Weights of a small GPT-style language model, trained from scratch on English Wikipedia: MLP 1024 GELU.
MLP neurons of a small language model. Each row is named by its layer, matrix (down: output weights) and neuron, and shows model dimensions 144-239. Each number is 128 + 24 x the weight over its row's rms, rounded and kept within 0 to 255. Numbers have three digits each.
A block is one neuron, or neurons of one layer that tend to fire together. After each block is what it responds to, as a language model described it from the Wikipedia text at the highest values.

L4.down22:131090095142157133157073156112130111178136126147123098109110107149146160116162084175110132116127156162114145134160116122156149129131147127110174140134174113121110096085162136109123157125150120155155137089120090134152085102154088144135135180152103144171121120139135119148126121149136112126
L4.down33:102123118112129115120119118066089159140138138161109148134149188127124137158131109111130144125101158151161136129145152106150152109094117149158105132108127109105131147127130125100118116137117140096130158166116083164192102137133149111112135106109117133105113144119180139149146139142134126134
L4.down78:150131149151121127127128093144185155106170155119140146150124114104165159161095106154120090102121106143175121108092135147148137100080151085166152094117139115096120102123126132134137140154133113105113072112154163105137148104101074137129146136128136143114141124155159147124111143130159143158
L4.down94:162119087151110198111121114130143118128093134126128136137163102125101138116158176098123133162142147107147158123123124191122144151122094100110132131121118160128138078126125166148088122153176140164135120099142133107121137204119076135126132108129113144147137131124112095136099148142135157181
L4.down124:136111125116108146145123116115127115140147098137141105144138132182110155100165168133153144122104128145198147105112173163118106130157129125113190128123091130110150114129159107182108121115097139137136151137135114131123106167171113149115131116077097125190114131128111078105101123126152137127
L4.down254:095123130097142127125134131126098126153100089133143096157105119139125128148146131121152107145149163114160134100103125106129127115154133119079151143171132127105137150126173169137109135170110135124142131124179128179117134110124132164115106158118115160147144123138112082125162129145126138057
L4.down265:141124155158148148114129142110158104165161113116105132156182126077158126145110138133136140139118110168112100108097160096106105117160137110124104095139099111138150089158080128146136114120142138132099125121164106107128146108133114094128130088146126133127113169111118141082138145162118068140
L4.down374:151101157132115090142103102103159153114132105178111154116114106110110137144080135078132092148158116100118151134105116120147117151134153148167088117107089128137134114110085106132120143125108132169153099117089194140103134119169129149120092108154134136133128108122095163145156146142184148114
L4.down434:174087148087139149153175191139154175089137117119127124118085091136147149041104131108096137140128164122140160119120133092088141154114136138106148131072141095122122155117143131122156149110114149147108136109124120126138159114134133116105139152147123156143098135150111093174142139089103143141
L4.down450:141159120141140132153170110117083117153127085117132066095118178145132133113132123121124129125112132084156134112092081136120094117114161166133178076174116138115152096165154112135115141170114081141134138119163152116169182166139155146149139153105141156154121151090127115111124108103121158126
L4.down498:126142092112165108094109092154193131143114150131147110162102125124112114102129097152128165170127109159154178154132090110093118124129107158142115136148130140146138117142158098183114110126164071147152119135108146163129117100150147115132126149101097121100121176125126140130162103080113110101
L4.down678:159138128060153171139131144128139120152106114100114108123135131118175101146076129122094086115081116103145143127118109168111124159139133127151138152126140154162136140116091115144096152129144120117139162117122126145103142124119159132138130154130152102134143121102142123119100132149123150092
L4.down823:123105114095179157142105132121129087177102122136111114161126114120076163120120159134127114101088120113134094125112116147111145096125131149148163143143107125102148129130122132104150115152121121166091139099144097117137099143095138132157101118118160140155110139150117132114142185135161118129
L4.down875:133121113163117151109090088102128124153140122160129152153104107113116079135076113108184149124138136097100169133128080119126117171195088118114137145148101122133156151087136163136145125140141163117154117151101083138126130100162131153102143155116126126128163099142135129133131122132154138155
L4.down900:147075142179112094145139129119110114153096103147118125120116148155108155140103071124132107082131131119142131110141135109113150112133102143156143111113137091103138081126098131134127113157118178125068124114132143081144132169172113109181159111108123074111099138108090174111134139160147189110
L4.down982:099142097125156083123122114113116092178137116101154071123131115128094109123127190106142157120131144148131154101099148128122092125125172135139162129162122091105141146146135119107116135133077152064077142129149092146153121087115119125167156186129084095143122140119135117129144137149145136105
First header cells after a pipe in Wikipedia tables, such as Year, Season, No., Rank. Also fires on other structural starts: match-date months, lead-sentence is/was after birth dates, and "Early life" headings.

L3.down895:144126132136143138146112107108125102154134145156137107140099150144103124130112127076123181056096130113113124132137150137096145162111108139156166133126147159152129128136153117153131159113125191148107140129122162148143090191128102121129165127117175125123170123101123110093093113152101127074
Line breaks that end a pipe-delimited table row, right after the closing |, e.g. results, census or filmography tables; weakly, mid-word pieces like Ve-ter, There-af.

L2.down46:129127120090127124147124119109136104089112151066158173163120106129082153159104116143121120139126080136130141139139123128124149149138130117156136112070138185133109110155142175130130109157136146099181138090124135164161100148106105148182094121133136123126132150107120148117114163132141143104
L2.down139:149156067107152151131131105160097109127117117131125171120132064106113086141125147146117135074163121108131114118161137179105149155108097152113152111103170127091131126127132085104100134110120116168146126110099093111146152119095095126116156146146137101172113134116163112109079159147135165140
L2.down555:123089141142154150120120087117102131037135122135111124147059122104086124096116125157159125149179138161143096148181143172168103101138112115089119135078097100140147132095131123158111118118132143106109173145134127116113136130117107103110115157147099146145079101153078122145170141133134153141
L2.down927:099111078173158129147175139132128095109160156115156135123092120126092126102112124143145105104097181155135129172147121122121121115122117144158129129109112136141141110146111122098133139106133164119169119119160132117122159122109165187139154109108139123142155117144116148128145082112128113129
Fires on the token that completes a clause's main verb, often a suffix (-ed, -d, -s, -ing) after was/is/were, as in stationed, invented, depicts.

L2.down128:143134135167117151111142047116166114128136115143127113056116120176144145120148121146125126149147096117205096144116080105117142099140111145182143132150131107140140129122138137179116128096124103102165139207113173103120153109101118146115091127175141111128114125133103178094166174112171118151
L2.down171:120146160131147103092148133160089139113105152120145155106127136113101132117136137142132121137125076121160099089141122158131124116120146135122149111093112135129096113166161138164122112106120128115111126117112133095148132124136127132087134136155070117151085132137097169115113135131136119157
L2.down180:115118131160130123197142142132139131121089104153100134097159143109086173129148092121093144113175120103122133140111104131090129070092141122178144127134098164124107109139105107106108143142139122129145131161108141084134123164107112105140142154085148174123124102120096127065159134141149120108
L2.down618:166169147127117125116134099137126156141126071093127150128112123136098108151100113132115128131088119149136103161129144164094129095135126115103183159138121126125148121119139078158133136119137141119130131186140175082102140170142116164102118134107116142123139124123151131152179129069123102129
The word "as" in every use, such as known as, served as, writes as, as she was, and such as, plus weaker hits on with, at, until and table pipe separators.

L2.down21:122163099171107103142097107108089120166147131079134115108121120110111140179098130113136178099079137172104113116130094140136124144110127117155107154133121142139145124117183149160161208112112142132145132154091159144120121133129104096131132107151139105161144146107112100105095138170132119103
L2.down68:171176106127086113098134083122129115163153144124136129137084097122125136158086174071147142091124161151122126135150117120142130179107104135116145123129154105141170128117107159128119147086146134146090120139124139124137129155125139115159132157163118171122127142096101095079131132126126139097
L2.down468:143140109142133093112097122155108134139124119142135099169125114169119122166127161050133149071137103146111126116130150097131150110122100162084146122103140125103154129142149129140148144131128122153134119214128146127091128122106127113150133129151148089148120110195103105109138111129110114118
L2.down667:128121108127097123081121122124114065162147173091106139161124132098120139152094148113115158118126098126152142196124098101117095141104142109120145117106139101148149118178145112147147129100134132121143090131114102133100109117138109140131124110146176138159116183130107144131170128147112121107
Newline tokens ending a row of a pipe-delimited wikitable, right after a closing | and before the next row's |, in discographies, election results, sports and art listings.

L3.down482:125163171132129148135103107121110128124144061135153084079120140129080120124113112138154120121168127181140118111125150119114157145107167125139094182129134126119113092084126084148111156130138157125120147134123114117098126136107070129136109151134124201121113111143129117074152125132126105166
The preposition "as" introducing a role or function (served as, works as, tenure as, cast "Name as Role"), plus first tokens of section headings like Awards.

L4.down7:141118141120131082110137104142133119142139128118136143138103118119139134160077141131142165092155112155119134118116124107142110098127127144165076111127101123107155120126137119109131157154108145153114172106139136138131122093132128111101126137143143129138104123162110093125164125117129148134
L4.down90:088166127124143130123106098153134108109137117101135102116129137110173155113142137086125075163141145173155157168154116083116125141137143081120140155120137126103123128109156132136121179151104098057110115146155101116145103096117109070105107092109127126159146163152155125117116125168127113138
L4.down111:147119147118124133127121129113124108118066136161116141110164122139118126103093105119119135100139074178114140145120122116156121117117104145175137119121109130128089109141129158094112145111173105180082129093143124157160112111101137194182173140133112124097146142095130116145113121127126089112
L4.down187:120137154105133120101128158129119155143118123120118123090148108117139114157104133043157165099116111145124139136109159094113112130153159114108060127114120137123128149125173091127168129139103153139117131124107137150117124136126088125122134129090144140117132155124148137109100084105123137111
L4.down282:119111124141166077079112114119134120143132146127162108128114126098127103172097139088157155123133086155131146127129089097125120138160147117080044109129093114111108139154146137106136147149142123138133133127143133145100145112116108115138107142158146125149123145167141132150140116153158114154
L4.down341:102122102132157156129098139111150142104110137108125099152105146135107109147126137163138148149093127120146125137108100144112147116098177089143228145130156161102128135100141149123110162121147128095135148134130174148149139124133111107138129096135155125144165122113079077139133111095137157148
L4.down346:129136149124111131123115142157129119112141104142136104101145112156130133136117147091192097112137124154183135173131102141137136074138106085100128183108144079135110124129117112139133103106171123144114108169139134184113118077130131122100112149155113131132167164157124132123115089153123105154
L4.down497:146141140141151151119147124142155119158145110154121182124107146119136112125130123118095099121124115132127125124085086160108105125125159133136111118143122128141133157135100168164115107125121105072103136136107126136107150151144129112139105101147154137134070124132142116161142078145121080114
L4.down544:127145126150132104165104135123091138158129100129112136113107122119140118160090123035131164092139130143141116110132151115125146137148152145105099105125127155121118141117155119110130191099128126103131128159132119131113118152083114144158120095136121119146126128130101079103159135095128131126
L4.down565:121152124137147142103109129156173107158123171142136119136102118148119120113139137103128128111121121134164103167106101139119146120139146114146174132117123112111100136132134141112139131138133133177136112133136125120150147097128103116130182127119124097135153156154118156102090100135082134124
L4.down613:157138132147162124152088111126127114127088106121119104115127104121120153104107141123144130112106104124095095142148130111133161169135153143127203099135124133136128138130101144108102089126128120114145115138144085081124142121132134113149136112126153064143145141142125165122130077152116140112
L4.down717:122112113127157105128128105123125142128145134126109125110134102150142106165078140003107163092131132150107131100106128098133178135122117128123030112111118135128124148131166112140169152104102129082129100147113163140130104137108122113138109097137123136141137122143119089117140151130116111124
L4.down881:124150098138131107126095124143116144157099114155114116113122100138162102180114131018117150098100110161122141113102120116120143108101123145124037141137158157112142138139167105129155152140106121145140122168116139118097130148113099110170121133147139133175130108140120085102119118141133114103
L4.down882:119114160121125093113113108126121107128118142106163132135134123126178124161082138072130139116081102137121112108115133130161125168120165160121115126149117105102129107150153098134150148144105123111135152116158143138099118185135146110134145105143160081198143107160099072135118131115117102120
L4.down967:169143105116128133119121075135116121140112084144135126122095131103147148127139135133179064133073122093140119055169134115143138103150185127148115169128140085132113126078131150137117148159114149132118138124104149087172126165115105140115129145135125097120113152123128109154088179162169147135
L4.down1009:117164113121127118135108146148156121124154143148098124162128132160102132159131114043128170070155144114132144113113137082127146153114134139108081161175124163097166126138137116101167156130137113130122119154136139111148110149122110150175112160120146114151136116132106111106132143095121111152
Line breaks ending table rows (after a closing pipe) or paragraphs, and open parentheses starting a gloss after a name or term, e.g. tetrarchy (from.

L3.down394:088130081108163168100149127130107150120075133116145143158113103120172130154109101121079142108085127131152139126124147123133129111121160134121018130139116107171147132150139130143148130135101105134149154131121168155117134145081142111139123129167137090132141103142133121119075101141129121097
Double line breaks ending a paragraph or table row, and the first = of a following Wikipedia heading, as in ==Group stage, == See also, or The series.

L4.down20:101153110119166092110145122132093118134134149143145135124099122111139126115110120116174174040129100129117116116123108073097174094081136132136105135110149132128086140091146113066121140136103125112152121105168152125120132154121151144115117179112147142121111110159157128108135137096110128115
L4.down51:138106149117152133116115091124119109136117137093163116130112112134132118161130131078123169148162154117146102104122133141149068119117126123131177127127154148090161153112125159126110112137125091148126118155091105097113091125096137084130108141125104121139152136113140140107119145143181140128
L4.down62:120134112098136127153143114116136119116126159155106145080140106109186084135096096123124106015133149121138123089120099178157110106112128176123100135110110124136124065134112083107125123143102161152092126143119160115132142124161122133131115121138112092113161116123138129112134106210136119101
L4.down231:102116154153140114139152151157109131096144090151136124121092100133111103109164119093148125082170162152139111116169148120121133121127151144116088118148152113074125153093067126157146116130118121102135130121110137128173134106097098172107104106111128151135165129129133112117160116167124099155
L4.down283:098119062166126148129129126121098121124151126124088122139130107081107174130146142146132151140118161119138098080168117116116108093165171148105106101119156151090130181138116169117151127145109101107113138146131121141079144123104173105120124130124160108124102114149185093151126152133081169118
L4.down340:159097147131165138122146161144109167120075136146191107197076141113128149103143138087109159081133112108086077136107121144137147178104145152075141119116112134117147121167115131126141115164179130162115075108153100131100114147131082095146129155098121096140122129139140110137125114151132159131
L4.down357:149132125090158081097139126106127131125122148109134159142121078127100164116099132140139153081132113135132152109099154101156148103107105129148163148155161119109143113121133144160131157125135141156115147081160131063106127118126129154092118116132131186086131124135146143110118152121133125103
L4.down399:092113146114196099148132109121125112118161146107158138134204157106085136134107143155099136088144110156123114126140153121152104128141164108129099117120126095103124080125174179128105146149096089108130171110148159120142157107127142171080115133108158147126104152111143125141133124120125134137
L4.down491:153127136107115138155150111133119086163113087138134125172172094124135110126112109102080126062106145076137105143118147128134088121103153131119155102134132130150115120159083112127110147143134080136122123107173183151114111147119141136154091127143128111131100162150121088151138141153097127139
L4.down540:131126143103108158169164154175136167120131156157076129112145080097120140151149103116128117155152157116169111159085139146118151104124119149074109117111123091160162087123139127134139106122084148133118187127111122082111120134138155134160131110128134117101124154111141106117147144109126137091
L4.down597:107115097154148104107107158105129145150125130112127132155160184133134113133123124128099159134131169097115104142151118122068116065112149065115146112097073118096098140111117148124113137099200126095134132130122134157130149107167108100133112090128105117120108153133116151140146130107175146145
L4.down650:144078131134145111082154136137116142158120139136116179116100105137088107149141154092124157074143118122092102123105131105096148132136132139117097123107119138150110148146141161159175156104081118125094105156140121118148126134124118145156127111092144133132130086125128126141129123091113143110
L4.down755:107093149114133116162107137165182123170135124117088158137138097119140044109125100123064141146114145118155116106109163130123150134125149060141105127156085130139132114135166095119131131076058114102142150150143120115129137149120170158147108115134104122133123151118112124126129125118137139090
L4.down763:123104148120156155161120138120138129157172146106103125168126132116054167115161144096149073141146123153147146114102113119115104102144133131110129145137094097135084097098146200129131108085121151095087155124161146076128138125179118149143117111107150161086125160110086119137149119145151114138
L4.down816:112098135161150120111119137096104165095148155146116078165110120139109115163133091148147149174168138111095108100089109124120147088129120107089139130133133145109114183139162198110170106155135125120118079138128125129149127158102150151095138154111132141128119131155138123141117127117145178152
L4.down917:147117137144113118150102111147107122123120154163103122128128148119150080157110092115158109127117119155072146063122136122098162115098139171160146108194118114125141116138098152098067103177089137126133107159112131157180065119095161122085091110113096101119144114114079136154151146160139124126
The final = closing a wiki-markup section heading such as ==Education==, ===Marriage===, or == History ==, plus occasional ends of plain-text headings like Coaching.

L2.down195:168117133141181172109118125112118070130152145124141145125106186109127126116158152153120100109118123129132102109121131093147107137123130123157112123129149121120127103124151107129098086089130140136146161129150130164107122104128129072130133124124117147127090084120081142122133108134115131145
L2.down328:125092143078133132094121129129133105099131071116169136135123103123074109101099159119152134098116162110169089109133114107124144122122132151121111165104113142150113124128174095121168119110096131159134108159098106128149125141127124125125118108151153137124138107162149155152123176129124112090
L2.down673:127107113110127138144132103108171120163125100088121128108144160126120177159124115109088107134140115136088123093185142136090105112129144152098187136127105095096131094109154162126115138112113163104163096105158127123127091115160105139144111119163135080153139097105137099140133150126100127080
L2.down848:120146135135177158114142102086133149125164146134147156130137122159137102146097111139081139046110123104112137124123127139111126168103145157152173126125128119115143098115163105129141128119147118119104120146183157131181123087093119137142108123143126079118173102132111114090149109133139072102
Tokens that begin Wikipedia section headings or table rows, such as life in Personal life, listing in Track listing, Register in election tables, and pipe cells.

L4.down0:144168150128102146136114126095139144062105121117123114127163085156133141130142097127130084119147108129143106129150167122111155152107110123144096117137118153118106126119135096142123113117166120106120135125093148090142137149134117136156158134102115115114094108122135119087160136109109071131
L4.down3:131135103102117170108115119139136157144128129129114096101086131118134062186143140170134123117154145109096142079139097120142104131144176144148085131085129142153170151128150117137107146123131140105116158102077122153087136103115105143124126154131126141137132145142144123148077083120111149157
L4.down30:117131125119110128152086166135122138107096121107140088152132113157135126088095103083162101111166155110176147124141138111124160095082078167150070183126144132090123128135076124132141087131164088175081150098136124127074154119115106108128166166131151106132134122143133098082121125124107159160
L4.down76:109129127120148135105083142101132129103104138104155126136103114133153152152115160146102107107134104114177068104078136137101128097162090120094116154120155105109077117119113108125094097111147115127143144146146137131128153153134141108108080147139113133145122160146135117142121127137138042157
L4.down105:136104128147128137134061145176136155152080135103079127117156139118150114166103120092123107133127157115143109143116127135150127139141138131115100114129127080146151112099151095142135128131125106115155113170125102144128182109156141153156099136138131129137119115106152145160150111099143125097
L4.down110:119172137137112151134091124120150145144106111073086126133096114154130142116133142101176127168100083129132164130119117112110112098122085106098135167107172129116113137132133128153091097148102127135116127149128129148144155120165093140104126157127129135134120134093170119102134106102120124115
L4.down229:117133092140104128111103117167152149102156136127106145116131117106159140108121145112129100136111139144132131168150112120159109094129154135105042128129136137099126083092108113142141063097110109178132116161120143105130166143155124149133150135103159129154102123144147135146138130118107104129
L4.down291:165134140099148129133117137156117121101132097095127130128099121133134176097154124091127156145136075113111103115132147142132133126138063108073134147170120106130156113113111128149064136120130074122176128117121120131111115112167079091139142126088131153142095145145164132108159112131113107151
L4.down296:099134147122148117112100139155181135113135116139145144146125060116146131152142133146158129085135142128121125125133103122154084122157177115137062144158112132132103155081102124150109128145138107127127183089160152131119139115131115127111109124121085109135154128112220140158137111122121138122
L4.down451:096121123115177165137116119138111112110156113110132117148144138112128127142074117131152108159107146119147132131130140118127092123150117146117048174141117131060124079124136106112176103085133134162129133113172168106138145111133107142123130118140074119116147091160162144111143108115115130113
L4.down495:117131163129152134130132138149138137154130112109123134149116125162146098159121109171115165141094146146109137110116139102127115121125166118175126113136162159163148129114128114122145185084132090134152109170127121160153141118126137107149151116141133112132095141152095130163120153124115107154
L4.down529:139120143112114131134104122135086124120123127122099097140118124127149160125182118088110116171154156126092132137099141137120111112145147141088136136148141118034134151085125140121122117139118131119127104152131153097121144092162085159127099133127170193123102149155146146147150099123118143156
L4.down591:131143158070119115136097121141134146100132113152124131100156151103172162112135124146116059097118133113143128115104126147122154116114118150109127109093153123140142085082132152134107126095129134091149153145136118100127150172172116099144108091171114153127144130108134079114128117126147142119
L4.down651:182148126150136170110122105127134132127140162109130162140128104147114150118104143152127129150136143148114102094116102129149073123129151134102122144107165076067089103152117108119155146151097115103109128165150134142077172119151145153090148123153142159145119170144121103120122134143119125161
L4.down825:140154138140121129094124114065179179152170120119112123125111153175111114141128100099140148145143105060111131119120148126137120119164171144115101128095093125161083144121101128091125127121128128099145133151151147119090119125116139127148140106086127112151152107102158189121112131172111116129
L4.down995:141168191113128113143124174106171113166110113103153128146092149107138098126155131087117153120134138141102102168152147153133114110118109115114108143161143143141159162148135080157084134171139117088093142166156143130087159166114099116163097102090137135113144149135106136133109122133079104073
The word "as" after a verb or noun, introducing a role, name or description: served as, described as, Basil Radford as Henry, posing as.

L3.down439:164149136133137121111118151176097103177112154137131151125138120085142110132145110158105109107136167123125153155144105110085120129102147151130181130129113186087131121132146095133145140160117111178102138152171174150100128143121114103148127140115125143126124100142108142137163139117123115163
The closing = of wiki section headings like ==Career== or ===2024===, plus end tokens of infobox and table labels such as Edited by, Succeeded by, Statistics.

L3.down1016:110164136112162126109112137075153105127128157129130143137129117090142120156131102123106161047147112089144145159119110107126089120087121133136172167124098151146071130150111135101081133111165115110122140142152142104200201133127123136144103123084121163116175167109161132143100120157124116112
Final word or word-piece of a section heading, infobox field name or table label in structured Wikipedia text, e.g. Alma mater, Chemical, Career information.

L4.down31:119105112112110143115105144136133154161155110123127093147127073109103109147123154116090121081126120116141146166105181102079162108145149136098114091121132072078118142125139172126137158144123125089089125130132116101140165114110143126098141097161120081129119154149147143127142112098143110120
L4.down44:094105102102157126080147128131101149142118098156133128146127111132160102177106108065069129089071120143120130119123122116117128113112151156115036126103119139130136145149157102107182159114108145127145137116115174143125125153116154117111123131141132120145126121153081120115094143106138119118
L4.down64:097091118121177109124140147115119126075102121129133127145158102111122089128114135106088141110143139141111160133105141142123100088112161123084134140131140075161110146093143100123136140105162086165135106171148119094132112141163112133142095126106112134116085161150130154121150094150149133198
L4.down89:163166130102128115149118135111148092167122123093096090149100122162080151176097147085162125120171151136139120136139136116119160097082114148124141137137145117116125105129112136116147163140170108096114146122135096113150154143084147136148130118155111169118139135112109108127097102137126159133
L4.down173:118109136158171088084151139113072114137128107115088101144107125145117141131121142143135166119088120159123116138101138093135143182124127116136171085129113100091117110097127142161152143143130154120111125123152112119109144113148160121150152130098137082151143154135064157141061151134172127124
L4.down275:124145154148099132166123101149131122134143131126114125132123136160144157111089187159127125169178128188137114131114194137077127160116135133114129132111102121130170137107119120144093119166142123137119164124118135096151129148108182153139112114164131146117113128139164072115142134122131159150
L4.down322:125197141126152137106140122117126158111126141119102105142093111136115165141069193136146105124112147189110107112148150159159142115135132088117136108137127135122112147104125152125173154104129147124111133138126106134138159150129133154115141143113114115137150161175130096107120109129141162151
L4.down422:135145084141184093119133092145108091095137142112105124123123131128193144152129149104128149132117124124112128148111085119130122110124123141136150116155129153111129193134133063130122130134141102121109145138157094154181126135161152143127189126165129060130149143142142178132162152109163128098
L4.down457:121143128146106093150105116118122126157111100100139113131143145151130091187102116053108153109099102125135123092128127099146180170162157143123056131136131160125154106121127145157161140147106132120161135158106162127113122140113127107141130097141124098154139099178118112118120123095153135103
L4.down523:107080159106101123136070110135145140117158123137123132131161125136098161148130149158116152171117078137099138151147145140141155124116095122088126144116133129152154175130141141171138123090101128118119152147102141093136105115117083144113114093128138153111134164142129154140119155092092168144
L4.down637:142159136119111142109093075122110148094131109084138153135126174124122130164127170133193181182148126137145102063085114138122185148161110147113147114119112144118117149118133103129089113100107105128127128145106140143137147141127124149129128093087121132152121126161139116082149107143111134117
L4.down769:115155127138114119131139096163097113119163117094146154162127113096153132143122118097115096142106151157098154165135128163135162146106140180187143145142146132105120126115118111116102148140120158116116142128156128087141126174127156114095167103135115122148110160163115108088122125144101110139
L4.down772:127124124133139132118110146135158129148134134139113121159132112125115124106101140138117129095168136134118128143089155159165110089160092166105100125097165127118151155162137122108112105121144136126141131149083153108111144130110090123141132140142114121122128124162115129101114144117157151112
L4.down789:117136172099128128114121114138128147133157144168132119122103113122143101098119123110154138088134129136152168116149134129110112113171131108156131114099089124105106152119133118136130131126128103134133134136166116058139095101150107143074120103092149100128167149110134172164130065156099109151
L4.down951:132094078090145113111137084133104169154098115129122120147155122165177100168078109068104180118107107136124135121140127119103141145147149171127028128106107118121145123155173111154139159111106109137135154158109165141116137151118116127140116116133157143138137101172125124143112120114124120119
L4.down1018:099170157125159075113122139123121128155108157109098142134133115146116094158118160093156135083158155147111134120098129124115146180133157141105099150135130124114106160139164112139181164112124111103098136141135106133106123129104082149154098113107124126132121136182129125111136108116087110126
Line breaks ending a paragraph after a sentence's final period, before a new paragraph or == heading; also newlines ending wiki table rows.

L4.down2:083087085115096105090126124165087094124113112149127132131118130144140107119114149123086145115125106114126084130086126129159159118134128158147124160138136161156136123135170117116097127146109091167123144114108126136158129148132108137125125116107119058122133076130106091122104088110120128109
L4.down134:144107138107088116110069116148172120137177126167140144100148142074123104125119094074105115106157155097136127139144102154159175121065102126128109106097132149163150109131110107111130118154123148123164162124152109202170135142089087121105147127109133091137101124134137114140086156144114114125
L4.down220:191126081134101181135134114124107132100177132124160146139122114161132096140134147145105167081103109120160122180127094150172134135144160141170146106145152132108173078107155178092124125112116131137082135113117127124131133099115142090118112121136111132161126134148090118131182149154126118112
L4.down381:154085099139158153146131078099098135138128152127143123146118127137123129173135116050108145110117179117120118148148121134145105089124093078123120127141123114128099139136156128164134092189091116101138147146098154122112125147166103072131112109121193107176098157115120149106122131161110079137
L4.down418:119144146114150186146133114106126132129135148120129117119151167136109131119109147077129150135148157114142099137148125105111124111114111144120127164124137126180120108154134119139132163107143157120120146097119094158157091158159145108133144129108183113187092148122147105128093159092158126126
L4.down431:092093162156130146094109140120111120153162092145138143183109097129113126158138124130115149130106111136127089138143138103123107081095070162119125102131115112150127115103128128134126106106140145112088143168068094080151096115108122112117147124180130088110139120128130176169129178139125132158
L4.down478:148130169135095153121133106130152088168123118151135122128135147135115115147109118097186117105131090109106129149142133117106138127134100156122149139121123080145109117170121118107105103114151153109116062078159104108181119185084116135168083102128149072126103088151149151108130143163140131134
L4.down509:128132121134133119135133104116100128178140098136123143146141115144129153135111116135100142140100125178158092101161112125115118114205153106114100119080115143129120103117179139113100134091126104126112159123160170116172129155145119127147128111128122115121133175107125120107121139111175125123
L4.down526:154113114132125143135153083126108132130106120144141100136142115121133103168140120104133151151164116124148132081124143100147126099118113168167120094095149139096176141117136140142113127117109115141159148100081131134125104133111152128183135122138120129074091120139153124110131182099107114068
L4.down548:108126162147120157132155145127124141079127131128128143139094128109119077150118133163087113108069121161132160127106134143085153159127134136127160091126164126126193134111093079143150129133155132125110093109128113089133114146146184152138108138118124115135090154159137127169096098160129168077
L4.down550:087085108142104112144172088129102122128112110162145159163111114105170166095072117136149136110134133099105149131170162116166108105156143072108111146096132154124135134122081108108145133116086167129136108131100154104124145114142133104091094131119092112116091161124088080117113121164187134138
L4.down631:117122090118113123079104127143137138083155168122096119129183109140133153123136128127134089134098147131133111111121134116106163108105130114099167123141132124162103108142117122131134108124137111096067108134083138093107120132131136134124099109149130131140098127139083090155130119070124128164
L4.down762:134128114165130110183129129132122150136139103166150156112154166142116129102148141100105092136092121113142101052128088111138129094133101125130118172109119135162147100092157114113133093145122110124136117132106117108148110144116121137158110139155096106159152133120146138150094137151132170117
L4.down799:102141129139131177122092092137139207147129138174161125171107105102137129112156125117194112127157162061148129147130147143161154173132113122104134129135104150126152125092110134113099101173139141140124124137082107076101137144114179127143112139150168118139100133092112152133134112074162134148
L4.down868:162137126108166156116168126096119096156131111130127166118107109123142132180127123123097123102139127134135157126135153086119111126156112132123121058134114088158143136138113130107112104097129110108137160128130178095141114089177154121138140120132118097127139147081137094155156135135140145163
L4.down956:145139159168127086134165118098165106143107099108112134165136108125101125107113071094108121110133109156106125131129101138108115166147098112109123078120105202125140092136160163096151166132108138130084113136139104122118143115107106124141101119116161148133151154136087084139154147134134078142
Past participles right after a form of "be" in passive clauses, mainly building or making verbs like built, constructed, designed, found, and also word pieces inside other words.

L3.down824:160117125139112189145133103121128095151153152142139165126085132117106108134145171147158134120136102094115094145137107133152147178155113144139153118144128119102179078125100118091111140105140103163073110070132133101106104116110151094119114116124148128136106113114130116118170155113130152166
Past participles in passive constructions, usually right after was, is, were or been, such as was taken, is prohibited, were killed; also list labels like Edited by.

L2.down209:143128108145163119132135107125120106127132130130126128171108105097116149110155121097150121071104105144155148111117145143074132143092130143140113129101105150155099103122141163140104143144117133132128133126207135142141135139104118145130109120151134088140157101128113097072100111099082143109
L2.down214:132169127127158105111154125120114043166128153103142147110135126155114140146137153118145108130122140114083118141107097150121095177108167112125176090105077086137122124125147160150099157118124104081173137091121156106112126134153146135124130111124144104152133136130096151137133164117120136168
L2.down634:140128148139178117131147102140122149124145122133137130148109141108131107171144120121083094096129130178160164126131135139127091101104124108145136147172149091120138150106154092182133144123151100092138163162100129136118140122131085122124144096123169119091131133144119054111124164135134112084
L2.down775:116125150119171118139144146132110090155199129101149141114113119143119162117116095130110101168087172118148119106134120154138136147090200090141110137118133128109121142148137124155141160129104113116103157137118105147151111130139113116082124162086165134163107128160153099126068145148125114157
Tokens that open a new segment: line breaks after a table row's closing |, an opening ( or " after a colon or heading, and some mid-word pieces (pres-ti-ge, perspec-ti-ve).